config = dict(
    num_attention_heads=14,
    qk_norm=False,
    bias='none',
    init_std_qkv=0.0237,
    init_std_o=0.0,
    max_steps=15305,
)
MLP neurons of a small language model. Each row is named by its layer, matrix (gate and up: input weights; down: output weights) and neuron, and shows model dimensions 48-303. Each number is 500 + 25 x the weight over its row's rms, rounded and kept within 0 to 999. Numbers have three digits each. A neuron's up and down rows have the sign that makes its largest values positive.
After each neuron's rows, "fires before" lists the tokens most often just after its 100 highest values on Wikipedia text that the model never trained on. A number after a token or word is its count.

L5.gate1092:518535467512484516506455484519484487490514510548443481508533501521487452485475509548501493527508485527524482478506467483508506470495505460503520505501490477452482564497548495505493492528522555552491516459472540503466522469470497476454473536526510527499437431537501458485513523476470486513516458497536474511540479520470465526522501561517452518512484500561523514495488480493540515475503476456531487516519455477466509514472514477468539503511524543469514525538520490503502495512518467469492525513495504485505497547497490464534483484486444517449503507516517512511479505517461484486531498491505487481492483506502513493531516522536458482495497595523497503478525506520500514506478456503500477494476513511492488513517508547535499513489508556489519483476499489499525489531473494
L5.up1092:507534498462488511498527496522469547516521483553481489495519439474461503533476507436537445508546490511464535477484492484542508484509489462498558520535536485506458469436454474483518481531495532541570536475537478509510478487501538487437468508473496492493495484534486462501484488493480487527508450502506466575521520478487441502517539488484473459516461524529497551491483493455500522470458507484480482509513494511513503459481462490474514487533516523486516479522477528517500473498515477540463531500481478501497506471541532472447468531525526463549462537481520468460538500509511477473511518458514493519492528508517510449477524497510512504533503474492530541524541484529525472457486486500469474511468500517438514495515535507488503490524490545500490469496546482485482487467562480
L5.down1092:547539494502533536479500475487476479503490492482485542450534513513457545505547546475468481531510538463513494514508498516521499493495499515472529485538513514480531512498512486533494522496494479493473536530490479470482515491483508511501482470469490477525518520462526478550517501467508498479516540521534465512460496529486520495507477500484449494465481520526500500452484450493509508519494546541524457512490516480496546475453549456480483478526486490481498548484476498488508492468508489510518488474498459504505484496510524469516462481489466467534483527508453485518519527485482583466491492523512555531501510546451528447472567559537483527550465520520502454492476496499467524506547496482523488484487509512494506476455477486521486468516512520560512506500482496511521544490519506
fires before: "| " 41, "0 " 9, "\n" 6, " " 4

L5.gate2131:536474470453491521478524449487495525428539481484564490494523486520471484560497518477489500553501531491488513508523468489505478525512523516516537537509506513551471519449474470473524534508497485490503493553544491477538509540508496452483538458524486489480562472490492501502493547466547507460497499451481482470562501504512522474498549522531477494494541512510546485552556534507512466514517486496525543521529523494464495446471501516504515516482498507511468524465528487461451501513508474504499480494499484527513471529508502534478478477535521475464500497504532463511465515452518503511483510508473526507542448492487473460512523525504491503477464506498529502502574500508452497554496505475501470518463491454485526453461507528488494509470521458519479492491473492510519495526482459
L5.up2131:530481479453515489493504489530484507500529539520494512504520456517456451487502510483500491462505475504483497495500466508510502460493528538513538459514490516496481551517502506467507487523471485546471495485483506514464520549525504462498495514542506520537501487541482495497516498514499531520518527521534505465493493477515484469480472545446514558499502477484475465497536467502536489500466486479502533511521540522434492495541501533497488505485474496484520492514470485527556528519489520507488502519472493472533454523499510566545542477497499471498528555519509519547519483483537503524490516502496459492492480482503488523491505495531537485525513491514517486493524523500497497516548509495519506495526510495516501441495485481520549537482482475470517519448496486502479500504460480
L5.down2131:494501498509474515516476524526525497476543529528487502501470547485495542526504492505506518523494536539508516520499520497501520500513477492472489455508521541482506525501456497516526476498486472479536505476494480525487489506537546521484492473499474495457511490543503495519480514504532513543488523536502482508462465495522479518456534476470482450505453526505528537504516449443489524485482498529511520539454505519529520550499504521541473485487498514504495493462512509527487509458483518518536474498491480492466577484513481494520541486486503509529481514484475458520505499478478503478461458521505526506526512517490474497532454444461446500516533525520476495495476514524491454504513522473489499483491508520487507472491508465519476465555500493462480545469532520462528495466500502
fires before: "s " 95

L5.gate1658:464533496477489556509501483513494503485506491557524492473473534510499521454520499482520487500500516490529489484477515449492471524514538491473477523536518493507527480484501558512485517498498517493494536532460469493498534504551469466459488484488486510515506515495474506498488490515519521471505548499540498480492469506438474509495496459534488501535482512486494492497485433506500501490508495451481501466507511474504537499491549455516520489402519484485536419559462498523491555503516516470458482463492494501536483521530471493493504525481504512524498532470503480497506517474481476523517492515502506520557518546557497527513486497503512486499487516466523527512506504517515511485492538528502503493459448499497513493472503487558520533452503540506539519449518541470492485504477501
L5.up1658:506504513498449537503506527494492511506477495525477497480474504524528548469478527483514522455494504485523498473505476463505480516489478527469489506531504525523508482531497506490491525501511487495495470505502529505513508472541503417499515501509509495475471515448533477452463527484474475486516490488519521537515495450479503514469483522508454560451544547481528501486464477497495507495472472502482508466476469486484530474545509496460538492459444480502482500477533479464549495448548467486495459489506484484488495530488520477490481534462450485489479466472524490541547471487491469474503537484437514523483487505488488536492458524541545553566480466473523531540550498490515487483500511517487457500511513506511471488458436526525505483493491493505507482514507478452461459472485510
L5.down1658:499440519474448490465516505482499476498500456494527482510518510521500520438516457487534470504512531488511496509493551459465503519526518499521453498489519518575507497510522512480497494524522477498482494508534496516460501511550485517466501480523538547458501500524525501531497483528503486509465488445488483491450511539547482496453459528501441538501507531469501497433460443486496500451499477522515478449523494535492510498489501479512485522531485534479523510496498499474509484536542507486508494541456522504514451466558504493490481448509435529469496509494510525495508544509516500483473472503516475525516530466504502522495489506489533535488498504521491532490486499455482501491480502499490525489507501537508492526501462483504508515518460474561497471487499453511491497504490467
fires before: ", " 17, "in " 16, "by " 14, "to " 8, "." 6, ". " 6

L5.gate4940:488492502514546509510515489504498465466522504479504504494560496444448511494491454472459540509483506505519455465523568541524535508528493494491524508532498494479552520506528483548489541460492554491472497487534557505458519510536485464503532481486504508526501565517491446510488533496540446507508503477557480504558466499495494547495469530506503485504545471510483498504497489529544497545516511510501534507485489552488492513499447510487521490476494476486505490490512524538479456467499498508479485501511511487516462529488515515517493522492497490471497489495514450488529450506492519480512507467456460494520518480493493520503466489558483492531487526538527501500521473502487518482548477510483481518498484487489476486488554472527486511477495528509468463501559503538496480463456477
L5.up4940:470504544479523487534493507493511515532448526484537492484539515521487480483528443504534512492476519531525493537455518495552480515474518547526533475468486495517480487488507495539477539469515486481558520486505432517497462516522513487529499489559453506528480516459514502483481554517510522520480499553496503522493529527497496460486496480444528510476479504449442529486476509512534516492497514480474490515482498525475550505509498466518500505500531493582518525493474502535526500485465491524523480476496493502512481456510491531467474520467464522475503501512504550509528496483499494504506519501485483508543508452541508518508475529503476474527523484473482521486479534526479506523504544471480524466456488527471494484536497511474511510543503465489526483472487508499499501514514511
L5.down4940:537535497506467498506508509529530481541490487486511478491525467481504532528516514515499462511527541516528502507510510514526490534513470511474514510469496502490512494509475514516494491497508492549493536496469443516495469524464493502504522488516520522536531506477509535505505511503489493469457491577529438479474522498474507460503530495488495480519508488524509497495522524476548479479488508492483498495489484499466529466536511522463513492479525478494521483504517486522521561529465513497482548444458525507480482477505488481512567514473500497489445517499514542455461506502493554480466489487500472496487523546474475489438489507420459489506520532513454480497529529480481470468494487523557522535460513448521510531514492522507491509500472500500506477533516509472511468519510510
fires before: "s " 64

L5.gate2726:504482513512495471490480433504485477471449488523465519532537486522511486466462537531520520489518467525501507490489458525548529537535439513468526517474516510517494525542499544461464525542536509503526508475484493498502523479511476485478511481477494521485518455520545525465479447494528500484534478508505476447475504485532463475508517516482512496548538511455494539566494472490491545491455517501532513511494526451509514539515523491507486506505483525522510494508527493506493474505490481497491495502494541494501506528475466491528492499506478523478504553469523480489492535525473496544496529540522506478483514533552462465516462528514460511520516523530497506518542496466502550538505505507502462507504513508508514514499489519527509470525548451493473478515524521490472508497481486
L5.up2726:501455524503480507477495454489529494502483571481500518479486472509480494512498508499525548495496512497511451519524495489504470568482479544461494505463515510522476511547518522520529465483475492461502479512513522514508501485526494499512490442460494500456492469524514491466477480480522468513497479526506477478478482515486498491511512504514490497487533520451495548497519500516473500468496539553526480503500500483529488537501515487462474481510490496497537464527506499469519481484532508521475497469490525501496553515481534478478533496499485497508491525512490483508473514513524504499480528481509526478512549514487518490469463496520483513529530494486474504517533501469487500506475490508518509490522532518531484445436497505517467482543552465500492526496518522409436503547551499
L5.down2726:529512480547499523465498474492542494525516501524526476534484474528501525491472472492491522491551508514521486523495534500473480511503496512539481446469514492491506548469541519505519475488519518462483494489526513485475534500468473471464512509543430474471459515530518485517526518489515518504518483522519502555500465457508542523488523441499497550536468509548499512461478514482526490533500521480458525499491502501524502473473506468535474504493497506527521495497512498509470485501497481483488481463523534513531525526542564520551474506505484501538472485534467494483519540506511514516456496483465485482496492526529488533521486493503482494475510478497512512510512510474580528471492473514518499559518480524518489453503470528550486473554527529529514518529482519507459479498539477
fires before: "(" 52, "(−" 15, "of " 6

L5.gate2702:475501479505482472486502463536516488492482539558480503491519476464512481510524503532482541477518500486478498448509498477497507531544528531447471509492479472496516559511511488460500489468488541521492485495482513462527497505566448486487492507515480518532519492460552498490488513482482523528533496476448506492480504540456502521480509503507484524470522564531469531555494508502544513546495512490477455512528503505456482437515501529496476515531460517449474455493518545519530489540544527469437515531515512449447475431533510507505470456508505508489487492517466488532515547516489504523556488521507553467519459522517482501502529511501475493484509445553515538484491479499476538542505424471499465456444512528498474481512482484499491472490549556487516493470501489514470509509520479
L5.up2702:541508493530516507480494519486502468496535517506512470525477513511502533497520512499450512502494509500483469534510537485459481506462505534482505482490505529556507535462526537463468525519491510480550537490501467474505504514522541495491510527507488491474501484505515523461514476500560501472481535526512508477517451493524482502488541468493527522510499493501508522476524491523526466467478498529468487516493519489517492535469545521509498528524475535501505539500509513474511463498534511505468530502500550541508515508505561460438506511467533506486527537512528454454466522499519523476526515509492475500497467486501490500481476490508482492489515493474462474515508499547507483492451478499497507478508477532489515540530499496512452526512512522488522501510473537527451521500543449
L5.down2702:504489485514466478514448483522512464530497514503450521511478523474507446518494489464528520472544544528525507505517509501454488489458561490516474492464485475499503519458465567474533509472485501475455452521547483476512508505484457466492492495511481512481518477472539484509507475462489473505501508503509480539486489517545528544498498526479512463524489488511544511496498516507510493460494499529518491517485498486506549472549496464508485531494509522521471480522519531524499506487476512497476546501523507465512476520518453506560451500505472482448492509475503483479541463499510530479437502482469486553492504495496523511492451529540464480522480497523544492499491491491501481512510510470468451530462498495462478488483499481508495507492466476524532498501482504560498498484468488
fires before: "(" 24, "(−" 16, "| " 11, "were " 6, "/ " 5, " " 4

L5.gate4948:487499472486462504513481478507527513504510459532533473473509513505496539474512486456492485509474478533546456465438480477485487525541524469495530514510481483493533500477541505483505520495506531522494491467505494489507483549469525461515486534514486493526507525512534459541472492450531504464497477488457544472518476511485487448514511492499503522447529503515507508519479508445514514509495504493519516491508496505481488465490496506511535544517494504499526519516489490488519537479501484532491434550489540474493547505484462495499502515463485502517501514515482490470497490510459501475513494534506504523469432526538460466522476500500479485512524485492510507542501470474464539546494473542466530495476495484525508510460508499503530430500461480458507487490508489483494478513528457
L5.up4948:539476483487490553501453474505516465513508497512508479511518488487508529475511530437527488558478458489562441485456483506492464566524497531464505497504497504530516479531510508517494507500459498496510498481523516495496499530566465516517499479506504496471493523484528486487506480508468522484515478492495472444495492483475517478500497489550451522475498527493486516463536470502442514496506514535475526513496502477468523472484490443518475514491534516530513488501464481493485494506477497513492468464478488496498537479482475513438476493497504523488507483505513488508494518494513503461520534517484505533494476530479496525491511503485492491549513458497487506499494446484510475501458518491471515524534517490486484489468509459491526480527440464466501503531472508485505510533522497
L5.down4948:538484498477517491477541536484496527442536520479473497476533529453520497475498494528547541536507487490526451494493509504489500520503495500500505552518521490552522439487508529500491496536497501490504494514530505505514499496504513495533503533501471487501491502487487507499484515509518485532497472506526537516504493492532479471503517501501498500506522543502502474486490451517449536490499482524537526461525537526503546529474519495515493504491548486488492527477488491463520514532497533485482494489502501535528509499475497490491535469494500494478491528518471526466489512511541538507563476506486489479539567498462522550528503557491499466546540536485515509499542500473480465515527544481490532475487487497458512481531519502427500474463503485477490547479528485485501529502490479
fires before: "- " 23, "in " 18, "to " 5, "as " 4, "| " 4

L5.gate2700:478570494512549523508518497467452483495460524490478457458489471439466507501491491495511472480493474508538512488471526455520461487540497501505544479470538494525459511489516523515508501511520486499497483531471502497486482494484508521465503471571495480545489495520509510508473528475529492467538485484511491458461508478524475497544447531547481493499503513484550489526491514532526524478514508492476476470509500534458478476514545513503520458526496466496455503465490530465487508515529503485540463514485503500486522496515499500500486471507513522505501528487495481487496517493520483494508514469466498484510513475513495495534429515542525509484508514537516511532497489467501546540516489487501512546526520521481517493496502484494525471470502476477555505457497504494494515479465476
L5.up2700:486505511546494542471504522494496504517514486509535506488482450483508491493491478520474506544485490506479503493462494513476468535478522501545535502470520472533484539494476521542485481520464516491503498486513509524476480498510496484557479461499476456529531542511497529496488451507519502551504513533525492458486457509491498508536519502501522506466530478485553485469455492517482491493475501516508493448520545520493488498469514538521496518466506501491513495509499515516462514515515495464484464533500502498495499534531539493460509483509479504548468512484470556505485490503495484518543529493483463482478493551469493501536485514497495526539533506513522556498416507512496519498459533490479515449533492548549519534548480489481511527505461476475490498522520558474469481476508478
L5.down2700:500496522476552492543448496483521484535490535515515490550522474522511514482522541516487490527491459503501488521475526483518494500492528455460452455493494533456521513453457483438510507540508466499470508478497536492549532504530520502501525450476497460479532458511538494454533489559489522526511501519507486508575504529474499467464501473531471502522465444538476493464504471491505492554468487526496498505519466477514515458541471507490513488509504526505494487474516453499497475488515517473497485489519460486510499501459544521493523496489516493496510467508485446533468460486529545524507528472463534489489507445489454493504502508505489457478522514529500531492487533523533492509486460483473499470535504492488539549477431506492495478494475499475480474481457513500519476504522488
fires before: "s " 86